From a checkpoint of a small transformer trained on Wikipedia.
Architecture: LayerNorm before each block, learned positions, biases, untied embeddings, attention and MLP in parallel.
MLP neurons of a small language model. Each row is named by its layer, matrix (up: input weights; down: output weights) and neuron, and shows model dimensions 96-223. Each number is 50 + 10 x the weight over its row's rms, rounded and kept within 0 to 99.
After each neuron's rows, "fires on" lists the tokens most often at its 100 highest values on Wikipedia text that the model never trained on; "fires after" lists the tokens most often just before its 100 highest values on Wikipedia text that the model never trained on. A number after a token or word is its count.

L11.up351:54 71 39 46 45 57 49 48 50 48 44 43 54 49 62 61 69 58 58 51 61 41 57 57 38 59 27 64 54 63 55 44 51 78 40 51 55 39 62 58 40 67 62 66 65 68 50 38 64 44 49 58 59 52 47 44 44 36 45 63 46 60 44 46 43 64 48 57 40 53 50 25 49 56 66 42 39 43 43 37 43 55 52 16 43 49 53 60 55 55 61 55 38 63 60 50 64 66 42 55 45 49 48 56 47 43 60 45 36 56 56 45 50 54 50 45 51 46 44 62 32 50 42 56 51 63 49 46
L11.down351:50 36 54 57 44 49 50 43 62 39 58 47 42 55 39 48 40 47 59 35 58 42 65 64 57 35 54 60 40 43 39 59 52 55 39 50 59 56 54 48 48 42 43 48 38 44 46 50 53 48 73 37 45 59 63 57 68 31 52 30 49 58 33 60 57 41 42 38 44 48 60 58 63 64 29 62 66 57 28 45 39 31 47 57 48 43 59 61 41 43 42 39 79 39 44 57 39 47 50 35 55 52 42 56 43 51 40 62 42 52 61 45 44 50 81 64 48 41 44 46 56 43 59 51 52 45 39 59
fires on: "ar" 17, "ies" 16, "ter" 11, "l" 5, "her" 5
fires after: " St" 40, "ud" 18, "at" 9, " st" 6, "et" 5, " T" 4

L12.up899:46 52 49 70 36 74 47 50 45 38 57 47 51 39 49 45 56 52 34 53 42 52 50 45 47 46 51 63 44 38 39 57 74 64 48 50 41 57 64 56 36 57 47 50 53 60 39 60 68 52 43 56 45 60 48 60 38 40 36 60 56 47 49 42 52 30 43 34 49 41 51 41 52 32 61 44 35 60 60 57 56 35 63 35 43 52 54 49 39 45 44 57 52 44 51 49 39 56 43 74 38 59 39 45 70 47 57 47 47 35 46 59 48 47 48 31 53 51 63 55 39 40 47 60 50 57 55 45
L12.down899:40 52 55 48 72 39 49 74 53 71 48 61 66 60 55 57 45 52 56 50 45 52 37 46 56 53 61 60 56 58 44 50 39 64 61 42 54 59 37 41 51 40 60 49 38 56 41 34 35 70 54 65 44 49 48 41 46 54 53 33 38 53 52 42 34 74 55 63 61 54 62 44 58 59 34 42 43 49 58 47 58 61 41 53 52 40 57 45 68 33 67 44 59 59 51 50 47 54 46 70 58 30 39 48 67 42 42 44 54 58 32 26 42 47 46 51 40 47 57 47 51 46 60 41 47 49 47 51
fires on: "o" 21, "oc" 18, "n" 13, "x" 8, "p" 8, "C" 7
fires after: "l" 25, " l" 21, "r" 12, " L" 9, "ol" 7, "a" 7

L8.up351:49 39 50 52 38 57 60 50 55 35 41 38 49 51 68 37 45 57 47 52 55 52 46 62 60 51 55 68 47 50 45 33 50 61 67 56 34 45 48 55 57 45 44 52 56 41 40 54 47 47 32 59 49 43 40 39 46 37 37 52 64 60 52 53 43 49 41 47 45 41 70 61 63 55 46 46 56 58 42 53 48 61 55 43 39 56 40 66 34 58 56 46 43 55 45 48 41 53 66 48 56 52 46 37 65 36 61 55 36 56 55 45 73 46 50 48 56 53 52 45 29 53 49 49 72 51 47 41
L8.down351:56 54 43 58 57 53 31 48 53 55 48 56 43 50 53 50 52 60 60 58 50 44 50 58 57 42 38 53 63 45 57 64 43 59 51 57 69 43 47 38 59 63 54 45 60 56 63 48 46 50 50 28 54 52 65 58 57 61 51 46 36 57 60 53 51 53 36 48 51 51 41 44 54 42 53 57 37 61 64 46 50 49 56 63 53 44 44 43 42 50 40 31 59 57 40 52 44 45 37 54 45 71 46 45 54 72 54 36 59 34 45 56 46 73 51 61 33 49 49 48 68 48 51 46 41 63 55 72
fires on: "ol" 25, "our" 21, "C" 10, "ity" 9, "P" 5
fires after: " C" 27, " P" 18, " p" 9, "C" 7, "c" 4, " c" 4

L12.up69:51 43 48 50 52 73 38 51 58 36 50 45 60 41 48 56 72 57 37 63 56 45 48 44 46 62 40 63 42 61 43 62 52 58 42 37 64 63 54 69 71 62 34 67 60 49 25 55 37 41 51 62 42 44 53 64 46 48 52 55 52 54 53 49 53 41 45 33 54 42 66 48 67 41 59 41 49 33 46 61 50 37 68 38 51 52 61 52 39 59 39 49 50 65 39 49 43 47 65 45 65 66 27 56 49 55 59 60 60 41 50 45 52 54 39 52 58 57 47 46 45 49 50 49 47 37 57 62
L12.down69:45 72 40 58 50 43 39 56 45 48 63 32 40 55 56 44 34 45 51 54 44 55 39 49 61 41 73 45 62 39 66 27 52 52 61 52 49 32 67 48 29 38 59 37 51 42 56 36 43 57 54 52 64 50 39 45 52 51 54 29 35 54 32 44 48 60 40 38 37 52 50 50 47 53 40 40 68 58 52 46 66 54 35 47 45 63 48 54 61 48 58 53 56 46 61 45 51 45 32 65 51 52 56 34 63 40 54 55 37 61 55 46 42 49 54 41 49 48 64 54 60 56 49 67 60 53 59 62
fires on: "p" 22, "ace" 13, "ast" 10, "est" 8, "ater" 7
fires after: " l" 26, " L" 20, "l" 10, " pl" 9, "g" 7, "il" 5

L8.up231:50 42 43 66 46 47 55 52 57 47 48 51 54 50 43 50 28 50 57 49 43 57 46 55 45 38 49 61 62 47 46 32 37 54 62 51 35 53 42 59 58 55 51 48 61 28 47 49 67 41 37 39 51 48 51 51 53 44 19 54 71 45 52 57 45 62 45 34 61 44 73 48 74 57 43 32 57 57 45 51 47 46 60 41 36 51 36 64 50 51 57 66 41 55 42 47 33 44 63 29 40 45 45 28 70 55 44 59 37 58 62 64 77 57 32 37 48 40 67 45 53 55 59 43 63 60 43 55
L8.down231:42 71 47 56 68 36 35 45 54 60 49 67 51 58 49 40 65 64 56 43 48 44 46 46 64 48 49 45 35 55 56 62 39 39 37 49 70 51 52 36 62 55 59 48 44 69 57 54 61 51 57 64 66 58 52 54 45 54 71 54 40 64 38 68 59 51 59 61 52 39 28 55 58 38 49 65 47 46 41 55 38 54 36 62 47 59 52 53 39 62 56 33 60 43 49 28 60 60 33 61 34 75 57 50 57 57 63 38 44 26 64 36 48 53 57 60 43 49 36 47 57 52 55 57 47 61 47 46
fires on: "ar" 44, "our" 28, "or" 16, "fer" 4
fires after: "ul" 15, "p" 11, " c" 10, " C" 8, " comp" 7, " p" 7

L8.up149:48 58 51 49 37 47 43 53 55 59 49 42 54 43 58 17 47 48 31 45 50 59 55 67 45 55 52 46 25 46 47 46 64 47 79 39 45 61 64 49 43 58 49 50 32 29 46 60 51 36 35 64 44 59 37 50 45 47 44 52 55 50 47 50 51 41 53 40 49 47 74 53 37 64 47 43 53 32 48 53 38 71 59 26 40 60 71 73 36 55 51 57 51 62 64 48 56 58 50 40 47 56 38 53 55 51 58 60 45 65 57 43 65 41 44 51 69 32 58 53 48 39 58 52 50 59 52 46
L8.down149:51 53 62 63 53 60 37 52 51 45 34 60 45 48 53 63 48 38 52 44 56 40 34 41 59 60 29 49 75 53 53 38 45 41 48 51 49 41 39 45 45 47 42 46 67 56 44 46 46 37 64 37 68 32 70 55 43 47 58 55 47 47 60 52 60 55 43 66 36 33 36 59 54 49 49 59 44 57 50 45 66 43 60 61 66 48 41 45 44 48 58 34 56 64 37 51 49 43 56 33 61 35 67 49 66 51 36 41 65 27 39 64 31 57 53 40 25 56 45 54 58 47 52 61 47 45 58 58
fires on: "al" 47, "re" 18, "ol" 11, "il" 7, "at" 6, "C" 4
fires after: " C" 27, " c" 26, "oc" 16, " V" 7, " p" 5

L8.up1002:50 64 51 47 57 49 49 46 57 49 60 41 52 53 23 46 48 55 45 42 67 46 51 65 39 49 59 37 70 50 48 47 55 45 30 51 48 62 57 48 45 48 56 36 37 55 52 64 44 46 55 67 50 41 30 60 52 37 53 40 61 56 38 53 40 46 54 36 40 47 45 40 61 42 33 42 49 49 28 37 49 42 48 53 50 74 49 56 52 55 49 56 45 58 63 45 42 52 57 48 63 41 60 47 75 46 70 67 45 75 50 38 51 37 77 40 61 51 57 36 63 47 47 45 57 64 53 37
L8.down1002:42 56 50 61 52 56 36 48 55 43 45 55 54 46 49 42 48 60 55 52 55 45 42 25 56 26 46 82 41 49 45 64 35 49 42 35 52 38 45 37 43 47 52 59 68 29 30 33 35 52 47 55 54 54 54 32 53 59 62 55 50 35 40 61 61 42 50 38 46 47 53 52 43 32 53 35 44 61 42 47 63 57 46 45 52 54 52 42 35 40 63 56 37 55 37 48 53 58 39 50 32 71 45 49 36 52 61 48 46 60 67 47 50 53 52 47 56 44 50 64 38 52 60 49 52 56 50 63
fires on: "N" 19, "L" 13, "M" 13, "\"" 8, "B" 8, "s" 8
fires after: " (" 75, "-" 12, " \"" 4

L11.up762:43 54 58 41 38 40 33 53 47 42 42 43 52 45 58 42 41 65 33 54 46 52 30 36 30 40 52 47 57 46 43 43 56 58 46 54 47 45 63 42 48 60 54 46 31 43 58 39 59 43 53 54 50 42 37 38 46 43 43 50 57 58 62 40 48 59 60 50 44 41 52 56 55 43 36 48 61 58 50 64 60 54 54 24 43 53 35 65 49 39 58 42 35 59 54 49 52 62 45 35 43 51 49 58 54 34 70 65 43 62 59 67 66 41 48 58 48 61 56 51 48 51 61 51 46 65 52 54
L11.down762:44 39 49 46 61 45 50 41 35 50 59 58 57 74 64 49 56 53 78 60 30 58 50 75 45 39 41 47 49 47 44 57 50 64 52 48 63 50 54 53 63 48 38 52 58 40 46 50 57 56 40 30 47 60 47 59 62 54 49 38 42 58 47 48 44 61 58 44 42 27 34 56 50 55 72 54 55 45 49 57 56 29 50 74 48 30 60 44 45 71 74 54 65 48 45 48 53 57 45 47 61 54 53 62 72 67 49 59 49 40 56 38 39 46 37 57 54 48 41 49 58 51 52 65 41 52 41 58
fires on: "ent" 38, "or" 27, "it" 11, "t" 11, "el" 4
fires after: " C" 52, " c" 26, " P" 5, "C" 4, "on" 4

L15.up860:41 52 51 32 50 59 31 53 43 54 62 41 54 50 32 40 59 46 50 42 50 34 54 60 43 57 57 47 46 53 44 42 51 50 53 51 63 56 61 73 73 60 85 50 56 60 53 53 61 70 70 48 49 54 54 48 61 61 49 39 56 45 37 45 58 61 44 48 50 50 50 41 58 36 44 47 63 61 43 53 38 42 45 54 49 54 75 47 49 48 50 66 41 60 43 51 62 61 45 63 40 62 41 44 41 54 36 57 54 50 55 62 55 37 52 48 70 34 48 36 55 49 47 49 35 46 47 54
L15.down860:65 61 49 62 29 50 65 50 54 50 41 58 49 50 50 43 52 60 35 48 50 50 61 38 52 55 39 53 56 37 52 64 49 55 59 45 32 39 37 42 29 43 26 47 37 44 65 59 39 42 31 54 33 57 55 35 42 31 52 49 47 47 53 46 36 41 37 43 61 58 30 51 50 55 55 47 29 23 52 51 69 41 39 45 52 47 36 48 52 59 42 42 39 56 58 52 52 60 38 38 63 48 60 47 53 67 65 55 50 56 49 53 58 53 40 49 40 65 58 56 62 58 57 45 63 43 59 57
fires on: "ost" 17, "os" 12, "n" 12, "ab" 10, "lect" 8, "ut" 8
fires after: " l" 16, " L" 12, "ther" 9, "est" 5, " e" 5, " F" 5

L12.up465:58 58 37 48 27 40 41 65 57 60 39 42 51 47 71 64 58 58 44 23 71 42 55 54 57 62 37 53 65 72 54 35 50 62 43 49 59 33 59 66 58 44 53 46 52 50 62 36 62 40 40 41 44 46 48 47 40 38 45 68 53 35 29 60 36 55 62 45 62 40 47 61 52 52 58 42 41 56 41 52 48 61 42 30 59 39 76 63 45 23 55 55 42 47 45 52 59 54 54 54 26 60 42 68 48 38 65 57 51 57 43 51 68 48 51 49 46 31 42 45 52 55 41 43 59 39 40 44
L12.down465:50 32 47 64 47 63 27 47 47 52 65 52 53 56 34 57 40 43 55 59 75 44 46 43 41 45 59 63 53 40 37 42 58 52 42 36 53 53 38 55 44 61 56 47 54 39 52 57 50 53 61 48 58 73 55 58 60 47 46 37 42 56 42 39 55 52 52 40 38 48 48 45 50 45 43 70 69 52 42 45 63 52 30 60 52 41 35 59 59 74 49 52 74 58 52 47 32 48 63 77 57 43 46 55 38 38 32 34 63 39 45 68 49 60 43 49 50 44 57 32 61 51 38 52 40 50 57 41
fires on: "an" 36, "al" 23, "ter" 17, "ic" 5, "ar" 4
fires after: "at" 23, "ot" 14, " th" 13, "ist" 12, "et" 7, "t" 6

L18.up314:59 45 51 50 25 51 44 67 49 59 58 57 45 45 41 43 48 46 58 37 40 45 47 51 60 63 41 65 43 58 59 41 54 60 48 58 36 48 58 30 62 76 61 71 53 53 50 29 55 31 48 45 56 49 52 48 28 43 51 44 54 47 57 45 45 55 46 53 55 48 51 65 36 45 42 43 31 40 55 49 59 53 38 72 39 47 35 55 57 49 48 48 36 57 45 52 49 47 68 57 40 40 43 50 35 40 49 49 45 65 66 71 60 79 42 48 53 51 53 55 36 34 65 35 47 50 60 55
L18.down314:54 53 57 60 49 46 36 56 48 53 71 43 39 44 65 41 42 44 68 62 64 47 61 56 53 64 56 48 45 55 50 44 65 54 57 52 62 31 53 66 52 25 49 56 50 39 58 54 32 43 50 38 42 58 70 50 65 42 48 46 50 31 30 32 67 47 55 46 57 52 31 54 56 28 39 62 41 58 56 27 45 51 67 49 50 39 48 50 50 35 50 71 47 43 54 49 41 50 42 40 50 66 47 62 45 51 49 61 51 52 63 46 46 50 49 53 51 59 65 52 46 44 51 59 30 47 50 51
fires on: "ral" 18, "k" 12, "enc" 10, "r" 9, "A" 7
fires after: "ust" 18, "19" 10, "i" 8, " ag" 8, "og" 6, "A" 5